config.yaml
num_hidden_layers: 8
init_std_qkv: 0.0574
beta1: 0.95
decay_fraction: 0.568
train_tokens: 151700000
MLP neurons of a small language model. Each row is named by its layer, matrix (down: output weights) and neuron, and shows model dimensions 0-95. Each number is 128 + 32 x the weight over its row's rms, rounded and kept within 0 to 255. Numbers have three digits each. A neuron's up and down rows have the sign that makes its largest values positive.
A block is one neuron, or neurons of one layer that tend to fire together. After each block is what it responds to, as a language model described it from the Wikipedia text at the highest values.

L3.down83:076129135137176103086093213094176158120142101127153080172156120136161167144137119137099155136110096090171165103108111154130103114137109136140163167081140187104093137166178111164170119157091108129138103142140073177098139160174139088150125138082134128139142040148180068111128095079138131123
L3.down108:088121165133149157123129149143140174131185156111174146135093141126176118088149106089138165091118130131128150098170092163124180045112141159106126151095099157173229103139137133120136129108049069135083146159129162162117158173155127127142090137124114095110110119056139101081115141134181151136
L3.down115:113068153154099156139142142140152137139116178078135081086116116081169144152073049111165137137117123103129135114061129147143171083116106174090122118152145103144175146136131119134144137111092153174151147139159105146156139100130163147110134121116166139171108116115106202102087146114146072098
L3.down138:148164137129089158078158128130145108095155156172126118162126105155196070169095125150115124113108094095101105098104089118070154102123129132050136145170113150110129137127155140100106124227123156134079163126125105131097159135140115146145066093105087198108125046135167079095117138123136120124
L3.down149:114118196139091196107110162193143127130137154193179148093045079119161141156158084106099159102116126113139110135153143152160167113109136138083051114146125103116143188114100084116129203162153102107110103115134112164146156062150162138129090112133163115105159164191107173097102093135130158173
L3.down204:170160155121138173118141052140109143144142125093156119187134166172147103085115121152127149119122126112181106157082156101176144120075061124114148147150151123121118137155068112142141143113168136173161114117174121175113131139139132147140162076094085125200173115088117115131000134131171110102
L3.down225:160095102109102117111182158174076181191148180109136106197086077159106153093091098196141147138086162088109107106128140133150136106033124164158155120127217129120138090127112124174123154149115118105176131123121186151114124117068115133118160138167162129112095172148144105165183140128118176124
L3.down276:146085100125101169077154119103103124114127081127103128132203129111195104122138099142192160119064138135093125147119097102180147105100171081129134078125111173080111178159155152156064120146127125087202162170139090091057142116151141121137136114158126115075102105092138070116147148089087121133
L3.down283:105123124141158093118082175125143184126108104094133152107077117119131138122117099188087137168124162149138122128114128096167105148083146158070140110139151167085121092193153165064079196152106162076184167096096122173187148111172121111095089121166112176079200088134149200106083067148142186114
L3.down286:151139171092062170183111111177115122138114109145212133080157123122108163176135108105085084119090129137164129079119113159143127140109101121134070102131095179207155121089154147116172155130163119166134136131120088120100084162143174133094116160064115078105107108123127142133066098110186122180
L3.down292:151133115115104111128153065145178118197121113053090099167129146121232146139096170116102099137137103090188129171148058105176171194140101141148176146122154170126146104174158102125142140082145083156119166084125169182102146207130143152144155123109128108136139101130165153136121136101102109180
L3.down353:064153096134145112140170136092113127086132095108131073133110161149095120136124138217145052134069121148174132125127131132112167115162144167199123111125126153115143134113086149120181139074149108172130129149138086138151106139151168106153163144066110087114137162141165142173109132047117141114
L3.down360:140101159148243141152160113126146121102103070129128131099117139151242113106046181135169128136136148112189126152102107075136113152162142104174152160079150163131118173168203192103106137108100125182154163146137113092181143124093145114162113125086152140080164119085120069081177168112081109116
L3.down370:100136141169113105171108162145136137128141119123174158148137151143146180121072140138158176084156080114078107126094111177121163154124113082217098148175154089120173141140076118134132144155108154139070104101094147189097157132094116142108122124154104085104104150167124100169141128107131170107
L3.down420:131110109115145092107128120135097119095060148088187084111100122172101117102141100145098104129145167121113114145165145086174164151145195154106113093160125126114191085130154148115122146171095134056131136141141151167152117192114118123172101081104169137138151150149119162083148127128116093117
L3.down423:079114158138152162145092146119156165104169157099162124128121125141181175144113130112149144117097135088200124173154177149187160150138164153092108143085135090106167127148146054165148106185090137163114136150192093154187140114081122099138125090054106057155090054100129147096158084124130192145
Responds to: Time and place prepositions

L2.down109:109095089080097102123112139149128172129109138116134083146152093108203151111130184043115102179138088195165153158074177151141089125098138119112165122127114060136149189101186106081179138127156103178162117183163122110150127141100149149152132156123129075118207146118122118127126098091134139086
Responds to: Final digits of numbers

L3.down40:141173138128139122123120140119158109075162099104093180121122122160161088129108174117128072112063174139117137118144080135093090102124129171117121122119111132148167127156111168109127099071153129092155125099105130108107154167132058158181153121139131146132104169089064136159114177073148130131
L3.down49:133137176112157151179056063091076112107110122169137080118113177159247100168130132096214074127097136194145101151080142118129120183110126114146108096121099107127134135162068159157137090132146134162118090113020165154121090129140112151149135086113133140143103131184146135143081115169099098119
L3.down68:126162061145151107129084093128150170169088152138115115125091116094098134140146096136142138130123124150170173167115138114133127087087117113121173115105151145152136174198119105115227104140127090182136134129170065086165142105137144175106125140164122121140103142132103120129214049158153159109
L3.down90:198095159123110135139121107147124160124048102097147131124085150085084122171144184133076167111159111126148101153154204119163161099160137111110127088109142147109137123115130163121123121098106116146145159157113101073165072099105139104104117166124131137131090138039073164104149104095193160149
L3.down127:122148102159131156092159103080077117126107125134126087131136107107067123112134154085137205113144105110098093163145131114066170148146127120165143168052123167103136191119156136091148114111082090071149157136101128060152073103170107110108157134126151126165112117106121140151185108132167097186
L3.down171:081160134133192193155088158159193163100079076161123128156152122142063099117079173162118153065144167086112151096129117127109116147117114089129177186127137111140156170075157136126109109173073099172103187167195099118134095149108203136153104146142127149147131114163075145102153135164106176134
L3.down173:092115099108161148134186202137110142128146105156127095140124190114139116145137182138108131118179184082136147130130067182187146139111118130082080139110117109178176097165129105199149174095145124100184132104070128147172090120166188119114130172150143148201094065098209168090103162136158121144
L3.down193:117105134105184146090164148117160105071109121150206093171128125160168094122146166091152163096158203098131171141180164095163093111115132133103102120170100142183150099156109148123128209102150181089123149207104081096118165130106167126076109116121079081131204096109119129084132124133117141176
L3.down308:121142160095082094090152107091149160108118139173119102145103203063089121094073187195164135114155159150115161161042118124085128165082134127143195183049121119154149123090151162110171148192123154097158179111141192106191107123143157108122170063163167144141088157082077077147104150177166138115
L3.down315:082171092112095172127168170109169111136093128139162131077125059087101089124092191138111131147134097135144090119156111052160137120207106164153154145151134139147093081061117171132088098134125154140150122115128157113067121154137169150137128157154112107058126098149110129115111091080136087136
L3.down316:150154101138166152137094136145158140161066175065163121147096092138098185122107169103144165168148085149195121118127127056141120134109107129192114094068117140130146116146201184152117160114058142159188099183075116182137082060146124103174140200111096119115119079206144127112118144122059077115
L3.down324:204169134108150118143112073119179112233100118115100075131124139064195159155111092141137097127125119176097115153136151152188088179156112123126203123171197181126112075143119131104096164160125145099140116086140138156122145129140154155121093140161088140135103091099075085094087195140117114172
L3.down342:157165131105170116157115127130163183130131147152158111154184102078061097104101134144108106125033123170122144095099206117164187181112141151069138135049075146140104112080116115116122122099139104183152103149124130200094154122195160149101161180102124132093138152111164135193122142171097135136
L3.down376:121161123113130097124170142112142118120120118100137135130150112164105149092054152201081064086123151096138164105122142125157116091168083159105100086116094145143158167112132144155126129157099110091074130179043094090151130134147085079160140142132109131153089126212121109133093149073152110111
L3.down382:158173118168120140189111116154120159139088124140132152094067148146123173156095112109095091154155147147113056148135144157145114120105144135138085136103180090165141088090117110118072123134094145125124180113143123088131093131084077134103166124071079182148145140156120128121149103120131130168
L3.down410:194198182122147145072171114198144088146128133136106151175075147081146149146130147083148167119115150100098174155155139105101110148169139154163146081098113132135068157113120134137100155141121073159124192133099101129151112156140135137130121098178112137095190172172155072102116083147095117130
Responds to: Final digits and place names

L3.down13:150179152195211141135129114099114141117114141090125103160125172128141137165105130191134093113126092146095098110153140071163126137088149127103127151115182159075154124144145132172097106104202176145121092116112177115197160158131115102165086154144156162134117128061119098194125079135083173084
L3.down34:086179150107115150146125126112139098074082102162190138109099192088243072118116170160132135084144104158153121126162148154126105126124128079138151164090147129128216171188141159128103163100160132137127132061098098103137141119163118114113194090142120180096181137067134161204134115100160153137
L3.down39:113126178073147083165123092066123150080150120091142165106112162085195142135108161099143109102133038103140140128143171093126142126125157148139131116126155177164102112100065143122115113110170098114135120102171115181107148162117166090109092144079112120115107174129112094122110159180098170126
L3.down63:142109047155123206134154116117101175103104070124059209088094129131178157078113179113080187155196093150134131091141172110152143110163157115134147077157167140128093136080138067107087126152106118114130184066094140100120142176149170129110147110156159100135102162130098123140152094139172124122
L3.down80:122162100119108147095122104121140149191106117080154151136170093149140142075103109118177148135140124188097057119130121152127118138075115163086153115113172132065082104114134138181071180137097136125069140162142179098108145095073143140144141147178128125135120098137110143190113141139119122121
L3.down85:123145176173153157135167122161117138154089129050140082097137136160145131130118122129114169104103121190125103128131125146089059150125072131146165100103165196144188088105156112122104214110122141110109148187123124119076214102110082192134161197135166135123146127197100088088095175133170102131
L3.down121:106109150190130133111133117122056090091159174121092176178105104172243098121088098143112167107097133141156113192167103137132108145108109111200123155087142110123043112131092112105123061132116103161187113067107105129119133159089059115160144098174134149139168081104122120119113113134178095114
L3.down211:044170140134129112159063126083110158149147152122171161103140118160053130120137074137122125116152102144167127142171124150061178116197092164110150132086165139149128093167179124155163181160104216125104114161134154124168069098113149128093183162093178144040093120095120146145138128198160121129
L3.down216:131117089039127082134146088111091182112116118163131119113132131170147159073072111147166149172108166129146153108071098111121176093137136118090084123081126133172131153204111115125094159160139188071158134087165135162125113082135116122157071101136157094141139087144098117185066121087143076140
L3.down243:083119106120107140125091197075122143096097187126167120160096081155104185120138103157118111081153129128128132208141133077148080127092191094094156102149137144085094112142159124113151170200083087135154059115077176141111128170093140174142149097154130095134152090060092175099080123104087114090
L3.down290:118138165160121128107110131214084177150125139161095113119126140135143097128176174123134180127173093060143176178160086119127167077145168151134106104142121138108142073115166141137151083139137174111114133132117111144137151117141130076160058138139084103144119075119028100082154147143136115095
L3.down299:142094137122162163151112135174111106094138110164114141085123164151134158108145122199125163155097065137107147123082153122142152093195144124135156160138180174134084100101162123117107112150157086150107198168133184144134156164193061165120143158128123085094147127120146133148084117188116161189
L3.down314:131142161178132104087079147154130130122159132177085129092115105171205100168118118125202148068113135156103114145111116133184141094090147121096188179097105097119117066120135146129124106137081075111120139118151169105169080169123150122104078150120128139120072141172056139121176055111173105097
L3.down354:144126171129180099213127152048102123098080144138116075132129156104104124136111159109146082120142120101103164120146177076125160198042078136096110159118152140113190145146099185098171086218156136141126126156173136170087126097115153135054144128080120100109145145188091153142128168132115127084
L3.down361:118125141062158163148167132064125157099132111127121151113065133183198130117073131144114118196110113122116144108146135142187119119069132119100071136083153127187134122157102111159089120090085158156120186108102120144124124122143167138109107037169163103153141150092121145127100168063134135148
L3.down439:068092130178156125136106123143221159136100121101101072128064157129191085135136105124188117135101165101111131157088177113134103100150084141079109164138091132069196123146137144184128141101156034127153152119106149113121146099137067122159130122116172156144129127110147127090087160155130120139
Responds to: Predicate verbs, sentence ends

L4.down24:099116110144084161107129132056202152138080168121154173158106129149142154164140182135142102174078112121116134113173133157090187145097122161146159100114144124078075129102158192178139136137135162106155122150174092132069133118086135149165101201131106116134094187152090089143148048144100129192
L4.down175:132196083146100144144157102113139152172125155158134135103134120067075135070168172141170122150151130115132149132091122173119075163107159119130125076086132179137124133151115186113170158119138146132127177149119088119093160080143070111174166150090066134072142113145095134187181096162093124178
L4.down285:146165106154100113125147132147111122128079150174149101104178132158169150113157112137108088130113148107118118170110091195125137166135133159151138164146098151117185103097127222132089131147139140108088106132098155175122102104135184128152188122119126176068138098135159105114204157172137143100
L4.down440:165088167089136124148092179154170066125182073143172058087218125136162088118206175114145160095172125122157164132147053113044072100181152118138162129136110117130184100124104145146163098148136101023100139149127126063113140170158145122142083100113127172129170095141120084142170138120145120175
Responds to: Proper-name opening fragments

L4.down133:124115125156125158146167091170165095160115151121067187115090120080129142144069147161094102130127126164064111102116092118182162137146174149190155130189162113202116112111121096066082187095115141146175113139130168167126099086110063140181134116112102077161147160136072114159114099056104133212
L4.down320:105187133141105106121130082125161155104146102107126096155170155185255071104087128147099134146151148158113122104153118097170112099158177102168087206154168134112154163138126112143164106158172140160087114117152070126055126098105098107103108090076100172164148099143113149113134140104147147117
L4.down402:110156165158147115186120110147197163162139154120161107106124138073182145105073155148164153085113125162150082145083135137143106181136089162098110153152114077182073140147080125191110107123123081208144206160135081113133100098158119136140074155112104136144126152146151150141115114161183156113
L4.down436:079127164092187143090130132126123108093122139140151121181191155157044042147138114157149147136117140125074132151154113166080161105112083122147148122114090105150171169160117137164162114180129106153106172138152173097100141116145140111138136164133125162150151187131139136091159145104112105154
Responds to: Sentence-opening prepositions

L2.down442:084113138155117165179123140102150145183086106175121155103153081159209049108129074088131107112101155133098151166148094123146093154115145157161170142159135110171127119144119119151146183116182117149160119116135150118116163135150036158136135162137167160075150161163084118100088147157099116109
Responds to: Clause-ending boundaries

L3.down4:121120150103098086096086150138143118110064148139145109186151159157197178121091182105141141097117098107111077150172120146180126166198103104134102152125195153159099079130174092073148116157094156125149095195176128115110133111159091134095121134103131123146123085138100145127153151160170123096
L3.down47:136177147126174112141126107161131236137109098146121087105177150110107184110141130143151097135167129054116119124126078088095169129137106112180091068089101162116127114152138071090116143171112139122081137138135090174199119115100117142059091100148148124145090126103176063127123150101136165124
L3.down92:114061149143120081043123174153126122142126076146106079196114189121204125130090064113125127115127165156115110124174139166126098076124122148147116137133133118093109120122161117127156127144096057146129153115169072173131142121135146138132059136101159169132054141126119105134127144165148160080
L3.down102:179135123157137171134092046152135112129132141136103114084167138115132053124094158106111113128129165111138100083151181147094124191092084107147144129100129119142127137075115184173059154149115089169154128137173138129092127138133111103100121170086146156106111134158113115132143128140074142109
L3.down191:150137119119144111167110114134119122199143154167098103128170103072115131132066150149099094154152065152150163095125067120153101114132131176190127197129137166207114131110113155169116171151091086175166140113137149143107139152138146189150155145141155132120132098135150160128090082162183111208
L3.down219:074138180141087116154129128111157123129083163103123201110114156103192126104134187051101172156169156183144112128131096252120088142104164102157074117123147145102134180122112099128136079103170171164203150189162155118088145108088066163128143099128153110114088131143147179101137119100131147146
L3.down228:175138098111147094173115097136198119110131139096136159171195164129059151086143138152108109154123147172105182158066105127165108172184131125194148191169194122096102144093128133156124149120132129142098110145172165120141094123124163082157143080125158118114112147133131113134120098138132124173
L3.down237:080095158067151089102124130170149119101136087191096133157156170090151067066120011122067150174131107161134110091166178145178064161162152097151149105102164100161130109189130162080160145178074150171131123151137132170120189148067137162116096138094152118162121131099147109074145103140133172088
L3.down275:162121112157071168147137117137120179172088096118093114123129071109128060070112165108142153098107099099107133157107129156133086118160151075126090138149100124142134108146211133090132119161125130098146050083115088113136123114154119141140116044172082068170173143144113152122131129103121135158
L3.down297:074146168073127174074108165166088088103109128173134119126150138111060132162153081140149110178082077111108097118134065139148141108081116140190133118145136112131133134114095118056200104143102174135137127181142152101108128118103155186124088181118188132167043126129117094150092182186057105149
L3.down363:189116176083158153124063119140149141121146175108128107132132087176105140132129160169087096156066076036105195156096129123091133144111066139115095108158211131085134123145103113129116111090123078152124141105132233156129164122099067056159154121155152130129147096143145090175112159115109122130
L3.down373:191115130153064168115127132085186165123147138170124162143094134126164098145160097103065138086167135185175142118148140082130135127115147107215141100106122100115143127110099089128089106111146149096085135084115129158090099065109097130135125123150152108126114100129160152104163108105154111138
L3.down398:165100071111129130112092104101148074136103112116108132129088160178121118123098141154098077128143173104127129100115108092124136157093091130116176136115092126204155143159152138197160145119104125175134151159171109128162146106142232137218138142147073150140168178168102124215077127162135089135
L3.down414:121120093182118119118106138096168080191119185086159145148153122098175085120145155151122145061194170126188148132163191114112161144111079140144151125114145146098127086176109142091141146182130164181128130148122125169144128099125056124130128121062130164142164136143094102141178181181089078072
L3.down415:094090115109069101134123088122106101090091111095117088113158117098125151128165123136123110075114136124135066123201125080175107132144114131167133121096127101066140094103095098173135148130105199180143158120116139096140181162174070162154199083153093111082121100108094165140113120145164086118
L3.down431:168109128121092190082150098159057109123087112106160144113145102117111152112063117099123149148091104104138121160159074118154078129092143187136188133100121162110179101127119139116090138095151117164129133096139047201139150129115155091100122188121132108108090185166155170095131088099091180100
Responds to: Plural noun endings

L3.down10:134134112137137141112154184118143154118180075130174159131116114166124105073145047058217109118141086112109096176139139107156143183147172121133078133106132122074114143095182075135158168087123170138134154157129149180122091162118086146095125111094133170142143117098118117065094077086186117141
L3.down19:101083170133183149159084148116125115176119169112104079115090122148143116119137090139081169126117120117091168128123127065137114080203123148140180101094132110144142134157141067153141136138161086137084107164189111155121078146130152097073121166151111138196164137147169182092120098115170123102
L3.down26:059118127124150070123117126159223091173133133128167085113109129169127155129119093097156138179210160131181051130127154161102052142148151139096171091114127156165161172181114102135193105116146144135128126087091103165125073123128140107119134076140139157153103118084121087117108095173114072162
L3.down45:107139117103097134117085127145113119124148172118136104142082080173067127206157182081168145116098098165106147154181113152073161134157174083169094111129123156115163146123055114139113100148103116124164119094160106167053100115088093189133109100128134079105089112106142127139088117188207124102
L3.down70:164146108126159133171143129125128086129081112151094147141119047086120160126134136114068110115167202127075152123183135131130109108128146125149165100116165212162121174131161082101142103188098094118161122197103130156148148159109128124206158111139102195065126126121095068141136165100198117102
L3.down104:139165126137116154125155151118165135184123115156135134122170152131134132145133141132148150101084130086105124133089102118077172144108138113137112143137102106143184150126119111088181100136163159127100142092094103144115114168139145149135209101110132144089158159100154104170115058106156086100
L3.down106:132177142161140145127140085153215121155174089155139097139172141130074091163079124206084133088125166113123100173139125109132118125111123118083138132124086106090140175145144178046167196117124144138114143088153119176103102155143121225171091155151095161139130126144101104148146162191128157101
L3.down112:129131132149055121148127094111153132134156116115129136126100114100155051107156106087148180089171162151145152167100150112115081105111154126131107151144052087197086152140153197158096121116131157135098157155108123089142115146166121148095118076163170097126152116103113125120129071160062120159
L3.down168:109131124146105081102113142213162102077122116174126171158095126084106140113034108139129111118131120061126158178123167114169130173109162107131082076169123140131187164142092150109151085111132126060082108144101071131085126154169152161152088146098145086173107109123151104138165198172167141130
L3.down178:098172113091097105138117161158178166153079140185103132117132115115230106108046161203154087150128118106188095146207151140160120111081139102102112107146070142132188136152120040147134121109124149069154173112114149105106119113101170136124114162176066109190142146086045204119130101136117149128
L3.down203:115102119074105150090131104100080174097084117161115153100100151175027163204156096166133127179147108107135121161116130153135130178096120133109098133189158163093182133146106162083182177113102108135091144154170168107192069092145131175113115156081117156154100135132180083113083157185136114118
L3.down270:085161146142096145141180149152160166104087064125134062138053150120048168153118097162084157147132109194102165075104201112165132115171160108158128102133131144085147051140123099092177080171099124110058158135094140099188101159109112132116133127125087162120124133117120148112093126133140132061
L3.down277:155084146133119136078132138128107148135123173163160143124197112179086095130133168103147164110169142089115146135138103129073123161068111084085133194138059124034130092127133105113121125132089204078209164131140165147153141147147126122076156157080170131132096116163127092142145088078089154172
L3.down322:106082192114150112103121143089123173133131110167085185144127106146080150168104156093114152104095163110103113073084081098089106144072113078139124104163122113132150162148169180108099142161125146103146109182157067085105145170112165175106143154118098188140171128141160155173100134133072122130
L3.down390:123171152073100156113091184102147128107094129059112132196084112100089143127071118115150120157162125151126133119148126166145087140139104106103080105108072092154176177143144144068141180066116117123180112087107132102122119095219098161143125205162128100150146122175078152085133171155151033097
L3.down399:103107113088123137108143131103128128143069150131144166054122099151101133142168144156181113109099120114121106100133136093090147184098125159176106116129112152188117151157097153101151135077101143117085110077199039153086101125151110188146109111135123157103082190112118129128144177112115137133
Responds to: Multi-token surname openings

L3.down22:187184156113146171117082136123117091139092104114133068144140128087132117124094141114140165142126040137139107157149177117134114168141090134128056106157105109150218111121000156091155189125157099145134127106150133115065109100049169121092077111150146155104168107205149092125133109101118142102
L3.down28:122121121158135061138137112153078096127103171173156155132160146158074077195058144201081139110117116147147123095158152123049036068142091117105116085136098133103113161132072145143126130142103145193129138167171126131105161186182125131135130136130087152123137183083099138173095120119173079170
L3.down44:113139091154164098182091099169149136128136172118173077143138136155173079185135104144157117153127101121164108152114104084094170051130172135102124122157126099214068080154128137165133140135089122103174163064114088101129141130180105070148137174168194098120117146141129103122126184101163124105
L3.down64:124191104029126158119078066135170128097139093164181151118128151082102072073121128109137085138145136151135116096108108106096132133067133102102183124124168129163128125103169136081140182082166171132174121098148161113088112199138134124123102116112131154127095125105091175124142085134170184142
L3.down147:122147101085155120129124071117123098126131066106145111136158117108170117197113110160125164113193116149119109130148129127161131156141126061108107124117119099089114094110127159133183169128160127171145122139071075111142124093159152109115148084184219130152137112200100135162124139148137084144
L3.down167:121118118148117127115158090128036132156186138108121149091151163088154097088068149158130099101108103089142165117150162119086152181147133128101091095128145129170136094107122149207104096095104107162165164135077146131233141155147119108187142117164155107114045156125150152092110124095123164132
L3.down181:074143090150140134151170111155211128114130161148111065150115123144168146119085152150133132083132129103111154098044174157145129105155145161117121165137159110124086079138146120073147140119146159133144134096071115117102137110168147136148146106165075119121149089093100100106118116068147130136
L3.down210:124101101069162178129142114110147102166164092154169064173133155125146088125136126159155127075130108083157118132130091120109126114203137130127156118168152120089167133100137115082122128111098122119198129151106092092103130121107158154090062102146147113130131134115135170117162099093135087152
L3.down212:142127130114126184118106173137115160145113105140122054140230101103148107113131215119169111177083104168122124119148096143107099146072161224130138174132167110098137090144101180075128154177132100169103154112089103146178110145102064161106144119110120136102152119110122100123143143132120108136
L3.down244:223159156088161165155153163138144136130151119174144128094189129142168137140140092102125139112125131156065155125134121134122124118117125087079118097085177107101143125126078142196080137151111133174177126132070133093081105140123166142143099136074126065144115132116078088132148143175155216132
L3.down303:096156153182090174157124168138146119158174132064162143199148068209217173099115213129156178106090162128138153143137128126119171167069147106122115118144230073152122174131156117071108105169138175122109104163145169137133155152072134098148142111138140093163149142106177184104166158100132120098
L3.down333:119168180091122168128063126174137124160162154113082136170094058099100151089119106117162058105138092101131133162126179099084075124115096127108111142081118076118119128148184085136163120149163075094103137128101139106139134120166141170113117128127144145089154089154128117136140152146091154122
L3.down345:099114165100117112127160124110099122163108103106153113128088124093146210176084153144072154107175103104158146166153173144136141165161188191070129171097128096100124147119148139019164090143168136163158109148117125092122089135125147147103130158122150129149126083119130146174106111134174163161
L3.down381:135152155125096086138041106166104103160121098074133098105100112122104105105138166123075160125079104152132125167114120140155137117127173169133084071136189131152094093117071088105120122164136174117112111081183080144114073175152102181105106144125132082119117105137132160145132117092147100150
L3.down393:150134148111066155161113101164158186148174138124121158149141148179100110155126099166150153148115120102167151107145120137123168135167154114179079133101120135102138125151146096116103170176187164106189065168079132136166128090142104132130076156168139144140131122124199171139179118116130102173
L3.down443:173120115083106083179086096153092170074056136094124065132101119075114196146097184127098125119137190145166144181129119101054068124134129095086174169143112140179124101105145135069168111121083092096125128107126117162110131135107106132110180141141105168122065150146182097096089136157118166116
Responds to: Digits after decimal point

L4.down199:158078147074102131146134084150131131066126117137119093128147094125166121102136144127140142148110101155132141121083129145150167105174108139180188124133222173114125109121173112131171160111102107118097078074133101108138096119180055074104161110126133153068123099090163172108134133109133147101
L4.down295:138103151143174118106172157148113120174139102135148158138134160122157145145101132155118141133099127183119078147175114183131074140172162118129164178083158152134117116134147119080156118136152099091120129129122124108122124136104106035124123143105174129113106108099143091151144165125123154111
L4.down305:114104145141135101133123065126059139179158165129113191135108179192243122171163143118101131100161128159129201121099164156055114117096163154131136148126181121158104138132178105125083167113131141140131105150098119195159167174099134200135170087108134093094145175097177029131151058117139126189
L4.down345:155111149143157094118111127127154127099160170141166190079109138131255086158167128128146100107126078128171132190139131155126088093129121122131145106132115103115143093191140166095046145133134159102149161103136202114179084094144193127141070142141113135079068149099067134159156122125143112122
Responds to: Sentence-final punctuation

L4.down16:140094140147122120106143187130167088079146060074166104150098122141090162086074146147115173096097105173107103098090122131086139124146130073125164145140169140214117133187139169176095146164148127149118133075168107115149142155152127107094135173068131153104126211113157174171138119144255104119
L4.down72:135118120087117136146147113099114166124060072154168145127143072099080143159100123153150156139160140123090178168168036166076147133081139111112166181097112096207149126144082131148110116162112101166155116081170098106123119139108161153082098112203086138108184175126130133142125100176127155148
L4.down80:186106118167114143121096123151180130090074068163121115166135051170138159096120156161091138120110123159137090130131140098106097075132210152115121141209088128156099140127123157118139110110062099119111195129100131181103144155162145128152105151168141081109235141114056128144118169156161164147
L4.down246:155153111126170108105100104137127117127102135155167159189082075145158116114172170129031135156124142100085146150162112127151146133145090136097120157118117118129153110134090118158107100110090041143139188159193135134108113106137062104145132119069143115083143105177102108121133172044150112131
Responds to: Number digits; nationality adjectives

L4.down115:131137084165116109139154137157156124205130208167133123127121146153224195119133161114119185129148159077132168096127190152154126096130183041099143135109160100115115156172140126124126094100164079155102133145114065128130102129194074121152095120141129139094140121110111127121172114129131125118
L4.down139:152151118102136125109147138136117056114112067148169096120078178157162114132132081095125064164143128144146177133173155153157091133092130158131089163183089088144145166113112157156099087114139097099141092084071082116174086184082140133120079070127111139124164181133121124116197126163108194149
L4.down161:113091140111187123173123075121132107089064135058185121143116070096145068076105155114141121195165204134128110163159165120071091120118100160108173130114101160131120086129095081106192099131137099081042100139129141100158161149142121168148095176129127105107072203182115094109159150119089166138
L4.down270:139126107136175129109068112165174146140145116145182107095091103154058162086100103131091091116109087129094095069139149212135097083161167065091153116151175111082116096103150161083140180120132119151137149107123121132136103066099174070108145122136152100129112097131121078167121152202111193123
Responds to: Decimal fraction digits

L2.down58:141066097075116124143146135096130149118197102097127055112105146112158065119101126153178161111130151117157127183157104095178092156108183134131131149108077105143180095128107103124175110136120146110103107116064140131164162087131129110081118157065145160147102176165141144111105078113132181042
Responds to: Proper-noun opening fragments

L4.down56:132109150097105098147100163173111123125124148113156147145156162132188111152092178126145117176149106201128108108144058168111145108138096110185132114120086136134103095117117065148133170102107119123120121127124099169110114146144121136128189101177103165150126075175107136145156183083099169166
L4.down400:149142175113164150101066134137171136136136084130156147170152150080255122147150082140078080152112070153125145102088125092136126147133126154176103118139111104155111075125169152045100140173163163110110089159129134124119100161147111149139135076124108200127128163153104113166167105120115072100
L4.down423:176122109115143123085102201172103139104084102127080138121156093114154170171134109097160158110135112179086125128192110193157116192104153127146111188142140114131102075119135086142086111139117140139118126091128161155072074220074090148139109155144163164119122130164102128164156131131126075153
L4.down424:117108116114127140173108078147115186101128092183118192094118121142194144125046063167174119133113118078137140135087180146133191155092124145138126131139106146138129121201134109163165121132096193136193154146144147144129119171129143126121172064130121110150117128152132121119141145115135163132
Responds to: Suffix ending heading words

L2.down198:137131137117171100177126124154125140115154124109137127177117135104104165154124123104117144141161110112154104137146120146116118146123094141170182134190158159152169115112154158085091138147175216063112083110066156097133117061099132139135145099145165134157133151086056114145143184156146127150
Responds to: Decimal-fraction digits

L2.down401:069154154130157132148137119102122135123058126100158118135148121134207102163103106110155105153132155132148088108098113117159128116134172113134095139138139139154170131119134088189129113106162117187127090117100137079132136143105143153148114192124120080144074071191144141122094107166148112145
Responds to: Sentence-opening In/prepositions